Part of a small language model's weights.
Size: width 160, 5 heads of 32 (1 for keys and values), MLP 320 SwiGLU, vocabulary 8192, 5.42M parameters.
MLP neurons of a small language model. Each row is named by its layer, matrix (gate and up: input weights) and neuron, and shows model dimensions 0-159. Each number is 128 + 24 x the weight over its row's rms, rounded and kept within 0 to 255. Numbers have three digits each. A neuron's up and down rows have the sign that makes its largest values positive.
After each neuron's rows, "fires on" lists the tokens most often at its 100 highest values on Wikipedia text that the model never trained on.

L7.gate282:185105122133086127141123122073123143143175134108100102131112135127132158138133119156159144117149135127116100145123107127149102126172147101107192085103126087112144124060159122158128110140132143109127081161103149135127135174120144122126123118104102101136147127113150141120119127126152108126120134118128111153152162140133108134115133146135147145134149117165165149103126117107110140172109162106133133124112151136161134152127081158134146174081135199145099150158149178155097130110147183
L7.up282:162107120152129114119123155159126139135125159132148229143152066120117129135098149142124138104099113159144128104116130118093146171149113122089100112160146075134112138101153130125108136158145098112133164116133094146118112161116111087142116134156103118133149148134104103091104148096158137121101151129123110144135115155133100102112125129187149099142134140128101156142106086137121084149133165112122088176127182115108096134112133143145123142151118132105095128140105104114134174138149170
fires on: " is", " by", " are", " as", " was", ":"

L7.gate0:163140162065092157134132128119107146130137125125133155148178144126158120126119148115164071143123121059148104144120159127118144173119141137171151122126139112114109141161157104143112106130082155087127143160138147102096093103149125095118107152111102131103163101082116124098160109142099140144115093121116157171123133097122103085155157099137133139075114160118147139088112166193142154149158149114152130130113126142116125154144143169119127127119156156143151147113144134141137133135116141
L7.up0:151121116126110153140125137155120157109101163159135134127174143146113159174058081129097127124143133116159082101140103126083114129095122141108147115094182145115098164160122150151121122094140084137096142106127119130109156148135126082139144140138088098083184139127147147109145145113103142098101092152110132150113149135104126098144089135154136155149123109105142114132127122116174140159139122178177097106091126137138150137139124138151077125123147176117139120104156138155148142128133146
fires on: " |", " of", "-", ":", " "

L7.gate102:122125123128124143112168135103140101132129199126169102110137130174166106156132122109129156127095123118061112154091154131125166116137118120143111105147165161102119112127166094113183119117102149143134127144112142100159127170120095096143102159154136143102133138151114099131127113131160120089142162086164092120120104152115143133129140139119099148105129097114140162123124158150149105109130143109130127130100137107164115122127141123095162125165149122121125116092059116171117125204102118
L7.up102:117126093087145089129167144120166147165105135110089145116128117079138124143111123142122101179124148117107128103135150131147137086096127153135145151127137163115164108117170070136134132114134104144149127128118098125106140156169145141131117119136146147124112137146156103123120078111141113138130146174130144086090168161143141083155132115136089129136075100120093160101131147130139129100156145073099103082125155174124126195126138152161134155122150122133109133160137102141162089118137122
fires on: " |", "|", "cu", "wick"

L7.gate25:101114096155118164125116152119126154110130149107177165121111109103152135104144087167145146126145097109145143106139075098161153105112143108147136102077139119137152127118117115086096115193129112115121114105098099134137151096102122106122144138136127146131155133139061167101138165142136095146137137117129147102114114160155130142130127118132116173140121111154103136135149150111152080129128110100147144106151108134208133129187107133127155115121170165159144140102145143105079127102127138
L7.up25:101121159123133158130115186125130125124129124125130159072121115099139112145130090154108095141129128117106134128114101173126177096132125135158149171153136171162138128070123107160122143127170176119126138162138157120064139065128124121097107173137129153092147112145126102163126174144129136160164138099158167121097172066119083144125162136136126112151155149146115146131109152133129114144124131124123119166123106164113122071163121133100113141117135121136109137131113154125135130118120111
fires on: ".", ":", "t", "s"

L7.gate163:133156176105136096167096075170154163116102102069141148126140142124123144139117168078100101162111158120123149157135157107127138132136145140152130113117129162162128180147141122139137135127153156133091120134143150087116147137129100111096104184114133106132160096087139139146122121108133127165101165097153135119119149115129143135166124143158143109113085089118149148168144134098104090126159112135164174126124159133131100136098109150144123178153129133189121131124114105128135113098105118
L7.up163:140101152147127117139097153139128109114130097129133122164109154124160155148103125120103124132116129129149138089147097124150130171158103157131107092156148146125123135127120152110124161123138067111140098142110171132091144107131075130115121172141134152119181139106074149109126143142108105155119113133154157164126084119137102119187129136162125139129107146106111144127122150130102166178133069183101136162082146166159138151127104120134146134126077115130156096154079124132159146129138144
fires on: "t", "-", "d", "c", "able", " of"

L6.gate143:145120114153095170106108141108087167160137123118092123164133136099133113073083136108113121130106129123111141125140104129114129131122125149069124130164101138145152174181207135133117143122111109166121130126157100110131179133142120122079146140151154104127128132160181121099095112135106115084133143134149104157120162120152132103150092161139149157140132119152110141140131104144130137154173150124153141135124142121181157127140124106143086104138113146128138135105202117169145122136131109
L6.up143:108110155113140119136134116133127134139123120115153141157138112118135113132179148105164111106121136095109140130138126104136140148108166113117091143174108108082107099157130114121181146097098165139111141131125069108083146100141145144191131154116146123097165105156140109107170128107118152155119104118113136149133149133124136095132106105114120152102108121133145115119110143184106141189112139159167126109185115137142145121093128078152131113118106164135130083103162148088132133177109175
fires on: "6", "1", ")", "5", "4", "3"

L5.gate155:155150137110121146101152147140119135175138135131143154133105128116139086145136164144131137165094114106128093153162181116108081128106122140135107169067117133178127105132141103124129136147084174139175151142159104113072133146118110098148153149127133067137146104122147122123156147120128100132130136176133133149105126152112143108103112092099171129136148138147086111128134096155122162099135148134135095094109136167099125158094128147167143142108121128130124147192148079128135136123150107
L5.up155:152149094132128174120178113164134133126134145115115181101103117114143144120081129132148130169107149089157158140110166156126164097080128136084092100078118120152142114146122135101161147118150179134134115182073130132140142126143171122134106166144141130160147100149138119104103156145127148129158172088116118120109128102119100131117108169114123155141136137107111139119115177133106136145087136142129117124136110138128128103152159130121111140117166089120098132136071148139169131093170134
fires on: " •", " km", "°", "5", "6"

L6.gate179:125118107105106102135150096151108164087138064129141163117111132131077123140108129139136156133137116091142157165125171111092158132143130122125080091113125142151139168124160107133113125129137131133104107120082129138133128125110110113092140142130112107102126114119123135134137104141143157163144200127135135100138098121177149089163175134150099071099146132162159095130145114136100104113132157140095184115117108135135117141101140119117112099164121081150171108172144117129140126108100082
L6.up179:114119147137133116149119147126079170118131112105129150155114096087140166146103147102137121167125122098144137097124152068096145136098122165114105177129190120108116124122131105081112150114115114127164128127128145109134136107152102177119127165084101168115096111140100109129120152096133120139096129134138122156153105142154099158135181148123097162151118126138077140078139113093145095164104121148113111083135124152127095122155103131121125100163100104151110107130112136092171148110143104
fires on: ":", "-", ".", "d", " General", "ga"

L6.gate82:156165142132158106162149160173104116126132141118166133131152137139142138106122120118162122177117136159111151154115122103072140121131138114099126132185140136178158128127120131144123140170120125133101079104165154189138132118083106138136142134135118076110131118124142098075156132141166125139157186142136120120126106148158093134088101112155133138169151137083138126131139122120089135147102112100085194108145140138161123121147149119099134103129161129093132110107125143139129099131164144
L6.up82:117114149155085096084119143131142147144183105124124096156129120172088129130131131140140101123154148123146099170093167099098143140131123116138147090148100195105131140148106105120102113143162120129129097127138129117135118092077101144150131125080124108078163114093104131095149146107127112140136115136138141144147107162121091132126112101100082146128133134103111163124123109136138162142144104152110112070157113138143139155126109107090122124113142121166068095153141150084110164153129163
fires on: "-", "'", ".", "um"

L5.gate81:140102156147145096127136125140104102136153135110172104113122163145105131137103106156155119140141159140129172126133117114124121077114094106137115150155138107171099118123136111120185144115125114146127173136149098084113140144118105094157153154125174087115100084183118139139136108107187132159126113137138109084146126171157067107135083159172112143154121122126160076116095141137124155102113099121128155111110126097115152138139143131120114119173143109116131146138099131126100130091130088
L5.up81:122109115110131111141190166128134110124160145113163139138075095089177113127087125093097117143102140103147152161148136111125139141157117117120140110118122095108075145136118116140129127104128139120111117150136136135146152082108119134134094172140130136141153108173099130074149134154131137131094131155097178155151164144120102098165132137142133123129137117095104105108120129143086151136110123127115109101080105143170083105134123165089095159132132135122061107121099140137118066126154131
fires on: ".", "'", "”", " above", " along"

L10.gate133:131133089104137155090131092171122084064126122165136129136137145161128114141172113153138097123133153161087135110152136133123126145106172114101139147144180122131138115152150082098112166106132072139164088136121127114087157116125078143117127083130151107118139172146125143091143154139147130109112123127135106103115108146124151168120141121067113124130101089093146169120121123128135130131148124124085132156132075122103151156129134140120150100140158092106124121174111113135164138148092120
L10.up133:143139137173117112102096140139200100125165106071140094129131138090185132123143151135130130127146083162145133130144120100128113114088093137121074151137109154079188122119182108152101091147139106139182148111150094132131133120125118146114162136168118117093151107149098137139126106121070175106140133118126140082144090148090132168136128106109092106129106123137116119127112130143084126121137129110121145153168144104133135147101119136131148130101157142121143127148115098154112135123120130
fires on: " |", " professional", " known"

L2.gate113:161139129119118106121107111125134112126144095178146115137112109095171153131139132134116170150139120111114143110163088123164156147109132105114177063126120097104186143138137142153125180151128112141161102153125145101115122089131079149129113092146122113128137110144142139128121116147168128123103141155151152077144110161109103146110148141095149109143171085112160068081147181112131089146091117100148154100153110125131126145127115126119165121142111114153124096154118126152108141106144160
L2.up113:141133146120130110141131081101146114126116126166182097118077129087160139132104144180116142122138105100107123124157086128161118132112108115147157120095122114127191121143096164151149170141176149133117116147119148124104122094143102186146143126124117139124144176108133164127086142166154135148141119156150135101128109117100096144095120118103107164146103132142164095135119163077120113152107118119142142117100107164102128158111100131088130133118152125134188107137143159103109153123152167
fires on: " Lo", " I", " Game", " Tre", " Love", " Sand"

L9.gate30:121137079157099107125122078121118149128130155143135143116165125153115132156087162105157130114137149140090106140130073168122094132136077092110089113085100155121083144088166174127149082153174116112132117115113182146131122138154145129118164166105112125077153123127123118164150118087132107156102163139120102133170156143118111121136128106149164174111109120136145120132135116099136131132159131105118097109113111114175108115156099145139113138146158170152158151128141111144129130145112129
L9.up30:101140138171136143131113125118121131152129105150125128118171129121145115179159079143100123118161114091108121138158126186088134065106135106092132124135126093136097135111196152134174127094134136134071097110137107145128101121137148082115129141135139125069148115125098116161127106120138147144112138175093147162165114129112161116109117139152132124127136094137114096101128134123144146101139164114153143133119179122080101138109158132156144146125082145174126114132135122167133167116154120
fires on: "7", "6", "ly", "8", "3", "s"

L6.gate287:146170096162127115098074110123129154144125112118120092122109114129152156114123065133127118150098114101139147096121079108132117087127091164167095143144132100124152131106154142121113173130139132115134085135121136127138135127101114131111122124132118144094137143122152134126138136136091148117133145140193116145105113156143107088137117156165111160142154119142133105081114098089154132159170082104106149110148118108093157156134158094179164104153146155145116128127086097137169080139116096
L6.up287:095099113117080074097100153092152138127168103153137139164113136153172145133174112134112161102155105136127126159076110130087158154124142095095104130137165122134130099151166122113083145148116154061101121122113117136158125151133125145136097158101131100093184105137152168143140097108106125109133110118121099153085122117140097140111118124130127125104140139088151144145143082112123085168121115135144147159116137144115126134122166129141129151170110150104121085112165122128129133132118093
fires on: "s", "ly", ".", "d", "el"

L10.gate129:156142140118136106131132119157123133115155133156195136117099129113149115129133079084158128096146151106155180113115135119141113171141146114100113105150115086151118125110135125141111140123123191135103132103164133108130142120176095135122149096109138095153126137092104137161071097120146103123117116122140117162107140142158132174155149183102094122148133117140135148119168141089132135097132084136094084152115094148102079095142170177103136108132115113113120132156161119154119126123115109
L10.up129:136120107149105147119110124117132147169095178101124170109143162139136105136072129148131156145115130165170129137099155118141126155143106118137105143156115113132138091093133133101082102113119136139160121115165135113151092115129146121096099112092107145141101165173161128084146134072134129125201081091093125107091132087120109142122138086121112121088134112147125111161127110143138125140133113153130088110123141090101137125166181097146181119101115118132134121133094116108119127109120106
fires on: "0", "6", "4", "9", ":", "3"

L7.gate185:168144097153111136122118103120100162121120136146149127143102143094143125097138124111103195147124155104143093142095155136124116160110119118106105139095131154108114132061131115097166096120123158154156132117135162181118125147128109104112107131140138137141163135122115122105141104119100114094110140108078138116094153131145132120159118123107134105136155158155177151118139098154134132162130144101129124143122116174169097143151119120104089076130129182111146168067122090145090098093136147
L7.up185:102134135161135133125096151107123149162123121153105126081135134109156109123151117133111150148115104125157069137129125098142118088104106113169113156103115135148169143148140121137097148120126189138159135136137140051099143150076126130128151126125124130121133119134100099168106112106132099145116126109092110126133092108142097129121149084167130102147102072120143143094133104131082111117153106145100143191128174161120145127142090114109156120109172097138150142151133084111157124128143093
fires on: "s", "ci", "2", "ab", " was"

L5.gate299:095081125138129175156098160116124103169145087136169098165123159122127118094108134135122144109110173092107178169144168129106105075151113110098122146121125123125136137124129109148154106148077151149110158143092099109129109145172112094095134126110128138154132127171098117124119097180130096121125167130119122099123165166132126124157114099136152145147109142122121142100096163154100124129097108119146160085093141113094112140111131106110108103102144111129077140130115094098126145114141151
L5.up299:118096133138167149129121128121150088123135090134138160102120120154110141105168089119097121097103130121107135152166073096130093114166081153081119118114120139084170138176141095116158132114107146142073157170105119124121134129121114122146103162097092085166144120125122135141123141129152108122114100131129144098069129131132114150131153126142117149147074145143090130138067167104139102132137131158131128106147142085109153110120144109123113089108146168171131117142114134123099141163150142
fires on: "0"

L7.gate81:111091124136161094105133159140113129143153157118082166158153140107107171122153176140157154096150138111096108125121119135132147127154128147152130120167108150122156153124143088154085133096139153138115159198116137118134180145170074090130158114131111124140120111139173157106108136142087124146129090097147126123093087131151145128168147121115136138120124120110103132109125114089136143120193100147136133114092135105118106124139139150111111102161161098124167133121113133084087157145115109
L7.up81:155112123150126109121092127150145159182137151129095130131125153097122096146116120148166145118145124140158089157134103157148124151118124134152150142087058115123116101125102128119112091127144097115172120160155131161141140139142098127121147138115091122095174147136122114149148136114128142113116123135144180126104123124080128086148121085158135126144108113125087134132119079161136104103167105131131131095151129096121181111124093117058135115105132135137131115154120086133046100110112118
fires on: " in", " |", ",", ";", "4", " Release"

L7.gate55:122132101121129143149145133155112126108160124120128157162149113141129121133118146112203126106128126118154181104130131125124132150147107126140150146123139129151164130121161121118159141144094154100096133144102146117080142131122129141103146146103134071129161140115092116140114115127174117151129096058113130164106112165070066097107089082135126150172136106135151132081163158104131120104105111120098117152087120150140135160169112144120111143144150145152116147084172116152143141099114151
L7.up55:120144144109120153162151073127153122120134174123161077146116111167123173126107112063127107106127180104097113118138146090168141140140110147111095122124122162148143150151151129116088182107069120137132102139138166170106142092126135123156158149105173104103159161134108173148125129110145136133166070146097124156108147141103099133129122137087136121138109163164101122133112123081130114144110126132111136183104112133129113178130099113133150116131138133144114128117132137140150119143127118
fires on: "1", "5", " |", "7", " of", "6"

L10.gate39:182140149128109157133113153181155082112151129140158125121147112106153144111074121122136111125056101100096124115107121128167156149109133144105118075122132146141125130141157142086121126134116135120152131145097156119165087144147141140110125105142135091152150149109126131167120140135176100126076117116127127125126142180146088152164089098157125134170102097164135126113144152112181149132109111146136142108114120157098101100165107136095151102153138116134140080126149106101155149144142129
L10.up39:138116096111087163109135126094126145134102121165134134114158112116124136155122096150103131138122104100097148131109110123107105131144177106090133065102109121090100157129089123085160126118097128126133161127142161154107120122139140131118130111106116116170149156180153128178104127130090134143109121135139067156108150151120108145141104151113140122152116161150091153125143144166124166148108116140170157133129099067152128177132114098104141112160098119141136094139162127113127171177114097
fires on: "1"

L5.gate158:133129104121153108151147113128139133124137164123157118126092122158113139094122117188104111146166108109138148129173083124126152099119161161091153109097117147113138101127142100111124131115121137088131133108105082166115151123134124095128132107164109110129124145127136155109130154080141125141119178129102138100106145172113090112163136115149110067131096135157151125084113129197089137106111095138132115100107103161158129112119155120148093080139122148169126151124105109084125140102157170
L5.up158:131115138137150100152133153119138089146147140099126132086141153172135135121112099127147155140128139109058150105132148113132136111125110164099150105133121086169128113126157108153095162148097146158100137130141102116148131118139058135125148093159080092104128150152114128109100131127165101122140100100119147092164132145138074148152126150156093099145122089138132115148084129136167089133140142118140119131160120094176140118148123144146146099099106158182157116137143155095125122107120081
fires on: ")", " time", ".", "t", " which", " This"

L2.gate177:130101149132093132157128097096097158168112139139107152133126141095084135116128140139110123114157138149175146144083158130141127119147146139137137128101101097116068114105146146140103096131140129111129118131088156173143113106156088074165142130108128115088110130110124091127111106100096131175146124148153140125147131136128104145124145163136131146080160123105104168107099091171093112170105156100084142143130144162132152103125130156128157089134163159120117075139131125144109078163121126
L2.up177:100117130129098156150130139127130155146123114160102137148097140161086088144136106149124147146132094171137149137081149101092137101146154132070101118145123110085066159110086144115124091083143127097168177144145147142106092172146124099132129097139118098149123175103113109125126131134131134122128167148120166114178151154118085149143149156149137131103096143127096109153086139117128136166124138105128135133133146149135103110099091118103099127141136122128159125150090100163142126147156159
fires on: ":", "ed", " called", " as", "ing"

L6.gate204:107149185147108129129138118108113165158132114192152114126135093130183169130158090106139130108146103122142151096171112149139137092160116119112146108157144121125173098172148118117116148145119140081140164122169108100140101147129129159171137100153136111145119134153158125150144148166131102145112115135138131171106102104159110107105119140145122174109138121139140128119147128127141158104137182143142142142156088144125104145124128146149181111145156119153136119125154122077152109202113122
L6.up204:127114194122070125119114106131162147132152111114170145123133147120138134149155100102070098139110113118119161127088143119147115148131157104096132121144151147135133118135133133088148102122158171117149120149125114134174116152119100144169141100106146124182139111140111134130132081108106154131110114149154092108145093093121153079108134135113091147093195110119116144098128166124145150107104134136104130128119145119123132120155142124190178145172178106129129133144097140155146109165112144
fires on: ".", "1", ":", "ly"

L2.gate94:142138088143120115097114067085181141113148152139128165158153128089171136140120094156170133123115099108115141168096149120148146124144105135115144119164117116119101116138165106124111140132141111143072149142116125102096132129157112159133122123125144131126169128136154135170109147162154147127118141077141143082130138108105116167104109146109111152101118156119108083162094125119120159170142111127182098122140091142173143105162157099159143171110108160125160136115152131124137152136088112
L2.up94:150104125161114123136121103124132158106158116088106162179146171138156152107150120109142176108139092145136085121139173171131118114126110073122128135125141152133119132115175098143166141155127117159073130102109118123111135086119136115127148158133117144141162155123138133153109141144148182133101163111138165120163116142080168125109096102140082133118091101127119116123148090116120143182115142093153130104131146132131140121158158099156107152132084154141144097136189102106132113122112133
fires on: "8", "5", "ed", " in", ",", "6"

L2.gate168:132197135094087110127130080133115140114119072121113132135120127109145135117148167082107076112108140137128138102127162134097165118112140122161093138142141091114115101118128116089130114114120123167126119167116151145115133116119131120100143129073135147107093111146139132156136145103131133096127174110105149073104158142104214127117167110104083110109128074133109123146105160132135144124116167091139160158108110147142162132118114117136154162124106106097165123137145129140143105126099128
L2.up168:154122196139073122106120096116112147131146134115109122119153075112122120149152127129134132158098140134124175088159150130095118091079149098158125114189110143109134128137103090100160097147169114126120111133124145132077124118144139139098145112067138108108150139171106108137140135153110144122115145105138103108149153110125161137117155113099108131126122102165136163133119123124138181137100149153126143146152158138144116151094083159169158170126152123165110103152145120091094137152135114
fires on: ";", " (", "ly", " |", ":", "1"

L9.gate258:122140086085121120156085111095152110130175116104103148110124147086145151126166088128150129148113119152145154095112148151147131112124089129117140127131128090158166144153138188118109162139184130148126119082109120166166155179124136150135113122112123123170118084160125145142163115157171111170127174157098083130157106118104123100133070093151130125113161106086118136132142136103145136144141143111161134108143124096132114113126141113113129123143163104103117124099122135152157130113124089
L9.up258:138119126094129110138138145117133103146198141143125122119152128094127137094137157103103131111112135108131115142141106111102116116108174154121098118111096148122141142125183179081148107136159113155122125093070117124103139106101093185126116136116148169104175114091150081142162131144135137168130130107134102122144133153126095166093122099149062135139131172100122124144128130116081142107088148112125122093090114103141109135148138100164156113138123085097121174148124128121137152129131122
fires on: "'", "9", "8", ".", "0"

L9.gate146:155111120133158156113116142110145150102133181102153113094117135143132161110072127120112095129134135104122113088150113107107117193153153134185189153080126118178136116135172140117130093068157116107151151116116115083122110159128119122114110100165108082107158158132152134151158132111144128163107123120114160124085151119107112102124095138148160126137112153132140156123122105129115106107131110135159132086103129167129139136151172167117118141112080110126125156091116121114124142150116135
L9.up146:123125123096065123154118121113149124080142123098088161142144145093128118115098089118134132144104140141141147128140118101108123138146140190132114101110118153140111122102133118140098129144142152088134129104125136108156147110099132121093139140128098115140133112139114129102090149117105129139093152149074130100145175114158156103134157100185146159092117121102144152117140146116116161144130078178142157143113122131066138114066134124149175137062130117149160153140097121129140152129144085
fires on: " of", "1", "0", "4", "2", "-"

L6.gate191:092119114128136151105133107117120118120149094156162113135152132132142127157162123144123107104109119131134140150131140159126158127137143151117083126125165100097143116125110106077147181138137120157190127127144133203143147147127118156099101137091121077112129148126168165083111130148111140127168132114167157136103147110128126109159109137141105134135123087162161174102141126104146142129146118132160114110171121125163148138123144130174171073137142116068113156177098130119151154142108148
L6.up191:114103106114106172101094126111127119105088137102121128141142132115126127124099094138104099111163109131113088123151115167106118120148139121127150176132084123126065124170161102203149129110109110088149102171131122110148153133114153168163118143107129114142122116162075124122132123136140156129141134141119151164140139115133115126139104143062156087141158102097173091090137118130104131126142141152121098118096113144139133167164170101167124148156098123127123134159153127123176123122148119
fires on: "s", " is", "ot", "d", ":"

L6.gate47:097139102148087157129110132103100140160154113113174093146142113092140101134093141146172154132172090163116167138116142097131130104127153139128107152156141142114107119168135129108109139088104138108093119136124160099156127159176100154076114134115127150105150097149127128102140132115062140101150161132136145141114128132180117128129139158136146139108166128109125136099133165108113153162153106156156160104143067144133150119104139149147143086117140090134163157129147127123137157082089136
L6.up47:140106130117119181106122103119140124137161172129169132114108178127095138151141099072105118123154152138150125120143096086160140081131144173112120071132115155168150141137148141140108097142133118149129163120116113099125150107136131117130107148153139150137138134102084112104123117123121125106095134101146094077111134116124140190153105109125115134131150084085139098135106120153083107152133156155125160105152110099122123150116106084137140110135134067138109104096185123131174135153111134
fires on: " of", "ga", "er", "na", " at"

L6.gate145:164106150105104089111138103086113113138119133077172106116113168126129111157131132118167141160147105154132151157147126112151076102122108128118138123188117115107143138131162178137070121125126146132108118156089134105097112122111125144083122111132109154124121098097163138107181111120103117148116126128091124138121120139104141137135118094120173125099137152107103128114122097159095174097070151116114163167104101122129137107112133154158144120157093115124143106123114110137142105057108141
L6.up145:125102118109150143155177122096131113142128131134174142113141178085107139116134135101135100138099153117130138130141095104118117154130158131141140113115073149158143145134156140143112101144143147143140123125146149121113096095088156093122146145104084144173171119142150123140123148171112171127173153121152098112150149169089146113162107164154168144148119145142079119116109154112094109129116118165130151111112128148114089113136151126113093118101104099106080169088136098078155108145121095
fires on: " of", "na", "d", "E", "'", "y"

L7.gate99:127108131157135115160126165113112095161148113150167148125122132167140135124150087134110140137159150125116159167132091124107135169106169137163116057132119136131066123098126186100126156141125081153158086138148140139130109125155116117125140144146086113126083138111089141109099096159171155122092141137112118106146130162107097147097102183134113120115158140113121131112135132146165119069163092155086156149122133148135168102128129139140116113138111125127125133100088104144127114109139125
L7.up99:122103095120143154122125108171111176126110139150167161087098120108121159094206126130108117113159129161153148132182140117140117119148146178129106115120152153165112131172141114109155115105134128149122143112105123123118128129126157098150129143111126169080148148160092108112109099119119113157118117115116155103153113138136085109153124101115110134114122154109137146164127093131153144156110104107140078142121092109110142137103123079113180095174153125113121175136092095128115122103088110
fires on: "0", "s", "cover", " review", " comment", "9"

L9.gate199:148125167097176119182106117144138132155106181136132137101124152095163130160094141110137140145157127176207093123142135104147138127167129103105103095117127116152097127123128133151120131139123122159144137129145084134075110096142135110150119172117149112154139142124137130114119090122144091144093151165100126152160135116127144138153119083103133099135113105098139175136129149109130139095112129094102131078129133090111123090157123131125190136101152127083104134109140123122097120141093098
L9.up199:108132119144092158099169125121125159138165128129103173133137166135118149117115097113083120125137132096163148111146109116110107140144109089125144093083147133124172141168151140107163152138116113142141138121107097108097108108148103107172084141141111108101110120151097136120121104119103125129137095145103127103143156128113138148124199051160110147109130094107118148157109165104116152125118161121097101144150187197103126150143154140118100099163126126135124156117115131146121124142139095
fires on: "0", "5", "4", " of", ":", "6"

L5.gate311:139094081170119126124122137148130169124098125086097071117146097104150128145110095151123131123111126136115101149093111137182092124074142116163135153156139087139133122078160130179150097128098175134115102162132131143098144136108107097104117127129144127124093118155158120095105115150141123115078151076102163112107144162131145130095092094108093110126136101172181130137137109136119141119123132097145128124141135136099100126171113167126123082114131113138110153125101135107137122114149142
L5.up311:121109118150137121076149118124113178110086128109121093119133110160187160126114115089117087113125139099151099117171102173099113143113148075107135172157092086120156101134131099160112148120092130117107143088144135130119139118156136123125114102139106138091087086101144152139161138126153124093167139134126149154143140163147104156071137119177125118105154113135110178121114115145146146127126120133134153168139114137153146129128151094159156135087158118113098150117087124119157117124135155
fires on: "1", "0", " Website", "s", "2", " ("

L9.gate215:130114133135112179138128152099149131162101141094150108121153149107161089113128163144141084135098119117169157125102145114111132123140099102130104119175091112158113157158134114130151155166138136160126170098145182094131139144133109177138101129106103125128137112107133113143120140143162123163102128116134097167162118092100108146129140126149148107081166141135094195111155132137145111106110161134122105124072154115159147124153121151124124159127146129135127165093134095152193113092127125
L9.up215:099107112117145150131187090156126110138114153124164186119085126131139113172125144146127096126131132140134113144129113117112099141097129158128128147071111151119137119152140089118107108180164101109140148140147151103135100150142093140127124149140142148151117106143107139136109188125110152157099107120103149104118130121119153175127181119116127132136119098128115143103077152113164168139109123096131063131081148137097128103138148118111103105147116159176105176105111123166144144157104098
fires on: "0", ".", "5", ":", "8", " of"

L5.gate170:137132125099162112144139123116147085126144112116172120123113102158113104114088118090177139121127130076133133141160127158177085134122105123130122112115145137177152110114167128140118125176093174114152136153102142163116098145163161150138133149117104139136112116101182129132105096181128129154117124091138139098137122154162162119114076145101085146116166148133130100087120150164122126119139129144117132109131160148102144145095128170154165077092120138128139170107155121152098120111109108
L5.up170:139110122127141181088101069097158092091103147132142186132121133092112117150140087125119122102110114144105147150097119110131078148086097114119129081114132116161154108171150125095097117113133146115112143131074151060108124102134144126130116143113128169141127106135125131132130135137131154118143101129131117137159139127131097139169163149129106126099148175111112180126159138151136131150138109095093134131142169076110137073130155068155139128119158142122112102156122134116128137125115140
fires on: "0", "M", "h"

L5.gate59:086139156147129112137094126123141114079119125172108156154085122109103119140146145128118126149145103112144118133126150129109160099140169101141121146116089117122103131150126094110125119135108131132153092122085123149112112131126153126106127158116119124128115122157148147098162095195139189120116090169131113134148098114142110146148117162129125109108148105149134157169155134121163143099117173113135106117075181130121071133119066150114111095115146155144163116070159105146110096137106100
L5.up59:110157145154166145129150140132116118129134118176118087109097158121133110110129156122110129133114159091119066155124150157079172080131183148122148108110126157128144121110112130125132108133145170171114110186121103119182132093105152152110144128111117125151120102127139105156138135173113147088160118117116135117088099149129100120134115157127166118142103099116115158145170129117104119129137155127109135141116159154090125140145130087176084169115146122138121100095159101091162135160144146
fires on: "s", "l", "2", " =", "e", "a"

L9.gate4:142097094071102171109123114130126143127142139164114135106158099093154148137182113109157126159140132108146136159138131127161144098105169129117138116134173115130097129122084159142142136093164149152128114090153144135128123112117146151119140161100126113109129198148137139149173157149118099183115106125182149171127096150119117089119090159153155134110139123142082118101115113118121187105112144120148085127129134127119149122121128130068133117139116136157119129111144087148123108165122099
L9.up4:154090118074121124098080141149133085180113140110176103147084111079124175132145103101118110097106158110125131133139087152140146122149154124097135070090117141121166143138138116116148135128112137089165147142142125146120142104160131151102111136110137076154116118152126137158168116120122090153141111140104103110120183159149119159113135150162141125149100170124121136181143134130148143164126119175115138096111145123153108129118113112133133084119138147155145138137102122149087106120117081
fires on: "1", "h", "0"

L10.gate6:125119107133107102158104135117073153079154133140151138120093125103165110151049093146132078131149131124138111154135162129162147086121118121131117110141109097139147119131143097120171162129131144180153113125138137154097119082118114117104146161137158114108161115162128139139148121094134122122142123112121090148092139129160125101146155129138130108132129192139121151121098131125136084124125137112129133139175153163099150137110138080123131107064173162135147166133122081164140103124124140
L10.up6:138142166134134116144050106123142148117142171101180152111135116139154136128114083134110170152131149081134099136112122179169107147160147153126101135154099167101139148126150126141109126133124139154142148116122142119118166097148135131180122130136129148156156130081142129148119113161111147178093137136141147133092115109088143126109114140117115129150106116164157175151152083118143114157160137136137129122160132159124114108168116116167148111107142096079093151124141110147104182161138144
fires on: " L", "s", " was", " Sch"